config = dict(
    vocab_size=32768,
    positions='rope',
    tie_embeddings=False,
    init_std_qkv=0.0243,
    lr_mult_o=2.0,
    grad_clip=2.0,
    warmup_steps=130,
    steps=9797,
)
MLP neurons of a small language model. Each row is named by its layer, matrix (gate and up: input weights) and neuron, and shows model dimensions 224-351. Each number is 128 + 32 x the weight over its row's rms, rounded and kept within 0 to 255. Numbers have three digits each. A neuron's up and down rows have the sign that makes its largest values positive.
A block is one neuron, or neurons of one layer that tend to fire together. After each block is what it responds to, as a language model described it from the Wikipedia text at the highest values.

L8.gate969:088134130129104175081144166174116100089146121123125167134073157116128098122125117152108114168111138125154076164125068184069091115086110132127094091142174128127166101148136038160104105126134069059070175146104166088078105158184124132166140114094125152173120055127144172141097161085110144157144099097209113140090126141128114159129089175172106096074133116151161167165118093091147138137120
L8.up969:162189073062113106122130143152139064116101141112091113087086146094109117068102171148121140101166131142117159157116152082132119120094151128166143199154159103105083141184052144162071111125138101116151155112198101137145108067117189143163104073163118142139071131126091120081090127120150098117163125164080133110077130127171117155125088094179167119131122093110134166138159123124136118133134
Responds to: Coordinating conjunction after names. The word and (sometimes or) joining two clauses or list items, usually after a proper name or noun phrase, as in "Charles IV of Spain and left issue".

L3.gate142:139078101104126134165118174033178184170136125076121073089141141187154127132193152112139148143155108130103101158141129120100109133159090172138167137061190125113121116143124091159099117126157088118182030133090082140100120119113155041155127193132157135106059114141175190120148184111114154133077137168119115107088099170115122138139137144118136103127104101129115125116132122143092176122109
L3.up142:117108118155183084082140088163164110125120094144106142091106099185070196161170116121139115186115144137110091072148178129175171164139117148122161168050131161130094103128095093147147124151161099147051111172171121141043164150066084110121192140139075163088085111124106094162147179110095105145129140152114137137097106098158165153085155130168104028150081092159057113145124161150120145124118
L3.gate545:137152127090126157142086077143104103140105071152144130101046096141075073180121137064141114129144118066129122135082085185179132129124064090177134089112080109121156110198051124160091080134128094142145111177131068088153103178139106094165128082081101082122116158094176073058086123122123093153112176167152135131165120149182140127156159113148120162154116108133100108071165144059148154129098
L3.up545:114172136174119071167165110101117088151224205137137142151136049088157176191119142121125089128129117121107118154175149077166133112057173078056130126119178071113098105165141120093135143148113087121084196171126148108099135086130074193164101111149114104101112112159134172139133093097105149089184132157088098134098160138162098145147064198110165100166126118068133201145191100100176110121133
L3.gate1088:099150138111125164129140083122132152144136103126154206082181142158176139064099121109181142128114150047134122090166117100145161149098164115149128166116137090107120078119123155127112133093055088118089054121155162042082145170106125093170166131128121130173142125100102121120074119133090126141144116187133185088149064130109107146182128110104114148131117130158099078101148165140151115130087
L3.up1088:150129079129167106126110089184090055184154094106181097155114181098151084201099101126073174114176155134086103143177139128103141112115144134118156081124167082134170099133139093103156124159169098153144141175109096148119085128104156156127092100096126116156172187112112153123183130114114171174099107151108158142085149137115108144154182085188167160141163098066072186129100099098165146168154
L3.gate1192:100095061076143138127141153126087130077073109077077163109129131155056091112162116138160126164074151111126138183169141137112153151089134122102101098128101117098131089106170108124135103148169082140100176153161067106112137088108167072118154126168134048138040105134123150162145168190115149140169202095120091147167175103163169184188110092180115105133142102127139126111141087144117145111142
L3.up1192:183076119100087145168146148125155128169116126090128093123168186144107104048093154109157134106099160115133194133124177100096118102082142089085149181078123107104111160103085174092120097113126126145114113072087141115119136131145137173133128159134088125120153082075138138103115157133058141171095127115124106163104126156102153115137098157143084128165141132171163086113136093146085098155153
Responds to: Coordinating and concessive conjunctions. Mostly mid-sentence "and" (also "or", "&", "but") joining phrases or clauses, plus sentence-opening "Although"/"While"/"Despite", and the "McG" surname piece.

L8.gate1186:173119138147149125133074116204134107107086087170115084146063109086188168096112161200097141148176132190113148146120146159116129115159135168157127109115164164141106188156100103148116165137187044093184105076109139134170110094191113141073069069153095144118118128149094169106110119171138112179081134156138147106125157123192085149150174161125089127122170099127125148141109115085137136156139
L8.up1186:140096127090108115133087068159106153113077076181216151132037099108178177085141118154124164120127115125117131117092132137103134128191134169128173146102122118146160108095196103093112144138170171094160139108075085116195126065157054111065085087064112100123116087130149106095100104136070101129158135137126103111205122115098128146210126081142168112166157092133121183196106137116122134169140
Responds to: Before charges or misfortunes. Prepositions, articles and verbs that set up a crime, charge or harm noun, e.g. "charged with", "commit", "came under", "suffered a".

L3.gate489:101154071064113093154183149167160122087175110104035113142182096188158182175175193141068124140095108149088133051129121138120032168123117109154169118165083128134116114150100156121100141163131099104106149138139121120145157136090137112172110126114091116134146142158099153107169099127169110129103157163158106163132128164140132126178054120142108143155161131124106192088126107121130128198060
L3.up489:126155171110100110034100133125172111129198153132118087091114104162133102157130178114093184105123137147094065102184179150175087157147085107107128144189139126124129117116104102133100098140086135114092088123078134135118171131128125101092123103177194171161088103185097091110084059089128117112098155086138155141159151111161140101109120121101129255180121124083130130163183121185134085161132
L3.gate762:031105189129112122154135165144083136092067138099058150085122096153174129129135078135094149134186064117161095121097136123128133159068114146138123105174090100073089164137175199117103079137099082163083139140114150131145117160099146113043153192084115114091163170107123144104124101085106118077151090067118081197112148159142077154136087135134109148124105119129154091099141167052146190112097
L3.up762:091181147179157095094153134118144056167119109148104165175172125127119148127152156104130107102137080108114157156132169033076104192111193158098118136115173061126126153079112115196186116123112145141138153162147057195127147150123130140069134112095106152108147074145143125106171124110207088104085103173122125123175131056106122120101144111113145144101146123071084141120146140145140142163174
L3.gate899:166071087116094162101139163078142108046132119154108161114088135173053092127121149128124138142133119092128182108117128083163141121059045149202126058142123158083155082095133119154181164142147111170104134151115148130147133074152120104173115147134101064132062120129162107185138111125119140120149116127112077111129151103170145143131115149155134183105120143164179092105155128140155107121171
L3.up899:200142119117096078127120169090131095143167174062096113101131134080112116120126147106112129077105096160096192209172144120119149137120177143128093123155155143115144093148095081168191081133117152099138104129112169113108172123124215132104124132081120104150169156162195154101193173118172084206126152147104142086095134116125117113114175100097121145133183121070126083185127115110148140183116
L3.gate1041:146154135114136122139121155088135079123148151127179169202099141104093196095177172130138114095124122118121147137157172175150122182139130185138187114132103175124120122160105123109086148176091137128127083129117114127167104134145076070102089097159123095175207123162114156109136110198172142100193123123151070168138153140171091136092107101072181078170078100133158122137129166151130140155108
L3.up1041:161126102124047123096186143117160160072125150110093116146147128142132114114104194163133089181113094139069095111116074128129082179045131178109123116089159188132157155137150120156109080156130110171158055113163162131162141089096157111095132133118108150145160129127128101156105122128164074108099111097077125161127132176142137103216119076125104135109148109133125083161119138155093162086101
Responds to: Apostrophe in words. Apostrophes inside words, mostly possessive 's after nouns and names, as in Women's, Valentine's, and contractions like don't, they're.

L9.gate224:081131142121164110120151166138117135163131147158152132112130051106163076158136134201170115155135134128177123052151128154131078156118125102141118149052143088120091080149150111123112157101088164140092154247114129100102186110141128159144100138065097128087126122129121147165159112112160165141067111088121131102088124113162110126096174088129112142132124111085056107100147128133144091190127
L9.up224:129113121088156099133155116120162134081158124168163122063122090131118107151110152146115147161175089120165166153158079150050094157100109120153128153093148107141173107174190127125105119144111149159095119166076155177194131120089193158133169213107051142140184118123118129155151058049146127190115147139116084105115158095150145129102100125164164107121078119174131151114127155119070115135090
L9.gate889:115159109067094110056093103102144065116107166140086151143175151165101133142204125140147089097119135132129153153100162136143149179145094159134139143160172115129190056132109135112117135131164128122186171118097130106054079120141187060088144116146111161208127148105199169119188111113087138089161157120148154186085094071122120127120136173098141127107134136146064130159130136193094209152150
L9.up889:126124120097132082122127160085131120079134151130102161157064155128133148143112125092143142125159139138098128135103102144143145105104112156213127087161182103089198135118181158125138155098150169101103139106125132137154138114104177183119191070131118210171135135162162154149155130172129133190091115132184112096087122089069111172149103097106129066060171134110148114210138062138162102127126
L9.gate933:075082100087121105068098181129164086116132126196106179135166158192154155114118134139110135120133094147129119124137132131125120105051094153117095096118116047105074063100126102162144162179160123145098170154096138088133149088116107092206085135068118136144159081151118124106153158115102126107115110131156127100147138092135153141156154093110158149119121143165151089135107127135162124137113
L9.up933:081107096109136147081185108116112090116103164206145131192174091102104088128109127138118125157083110153156100125118142135102128157150066110116135128127162123112154147137135134060139134165188106107149144132118159109088076125046143190154114169094105099157105181131136141157132094096101149115144139121156168065104054150134159089152096077195093139122148119142094147134194124116107149135097
L9.gate1078:200163088048153107090175104127155090096122162111132119131136124130108121106147101138095117090091157066120139161151152125114146067135146129091104125171192185126135138151131115163144146190133123088074136128128123157101124117074124135157157160107023120082200116113122107136127074132154114104095179169095157153080141132120172082087091072124072168133174098166144162128081083112117118176118
L9.up1078:110082121129150128088142155160138072128008147098104121132095121162143107153146129119097067088109141154162120135149120163082120112109134128194131156206126098102104153121123124187124116099071100172115145162091121110158122117116154160166119141127156047176100088138132099174112187101148120122119123139109128161146106101102184194106121127193205145078146084126108078035193068150153065146107
Responds to: Coordinators before proper names. Connectives like and, &, with, of, for that join or introduce a following named entity, such as a team, band, person, or place, in lists.

L9.gate396:153126126179181178142130178164162132117137129082182178163065097112141166091123145080121074088122146085091069152172128156122163129193156152090129098128106085064129108126181095117163134180118132101097113073175089078147142136105090145109144166140089101113112089147159088136122132122164135096135182160126119149092213131121121051123181145176155112060208089099141115109201161076097123143110
L9.up396:130197102140223180147152140125094087150186173152182187150148147138107128153124077117105099138103193117201105090124130128076110157128089110074175169126120104115166122056099154121095107099107166116122071162103134078136158147067122116080155109056085113119171107133102084158118087089137091111109157136104168184123126120089096123087139152105105058065055155111104096116135157096099172109100
L9.gate502:116147179138126126130137213173114157121071147134140125130071088175189090137156136109134141151108083102147151154166143098165092140163152135125173164109096098148154106179137138118075199122131141090092112110130088139151118103069140170112174152130125145088106123089150109172111125174114155099143104118173098128125116138041119190164135133139192098074113094121095190092161130133147150138104
L9.up502:133151146180153187145089101133044129092155159108123080111086106148149153093126095109152151185124148155131076096175163160195101133137166137161116189092166124138118143100076076114140152124105110186189163195138195144105130090112154150112143132106117192089122113120145125095162082151119166101155100076176170059128122101134160134122155114103170163121076138116161166161143145170114182141146
L9.gate926:137171121092162134124149129092118157095101098141112097116092112141177188152158203159112136145175123155118072136128117134085112136163149152114141133136117120110126135112115087167111122163152097101132090116098094126083105098154124102057148119120139176117133106146085138176174048112146102144198103103142145120070154121184196091116170126115122090194102173129098102144159176106191106193147
L9.up926:157136125106167156144080180164133160111127120125094099102114129147077152103176142113104200058066174134107098102147145117104127133090120155109130128163085185065172172145096090158141088138133116096156078095162120166173148149095155162162108156089086142167100095112080118136060140137072178144086105130075136141164094148131138142130144152173107178120057153065094113109106145138122080124149
L9.gate1234:087164127066077156111091147133058122085173119087149113079126153137194137148138131146088110187084115117103165162123160143046112130070207128131160098127156121102114145149109112164133185113133157142158076138067112136127161093125177076097155141101111070114113126129153163139141135095148120144115144079110139193166153093153118124136144142168154170147225115132080116148169152111193090105101
L9.up1234:116079161122119195128139108115105202069119123094161172088146143136124135102135128132117098109110145100154144125118156113138104140125152179165134138148158074136063091157136137172166136124128079186111126121113147183126132170135156134207138095107101173063095106138178127072079167098147121095158099152160143138101137129095124131122111099167127181129125111119132112092141130143123140117137
Responds to: Possessor names, charged-with. Final pieces of proper names just before a possessive 's (Pres-ley's, Kend-all's, Luc-an's), and "with" or "of" after charged or guilty, before a crime; also Men/Women headings in sports tables.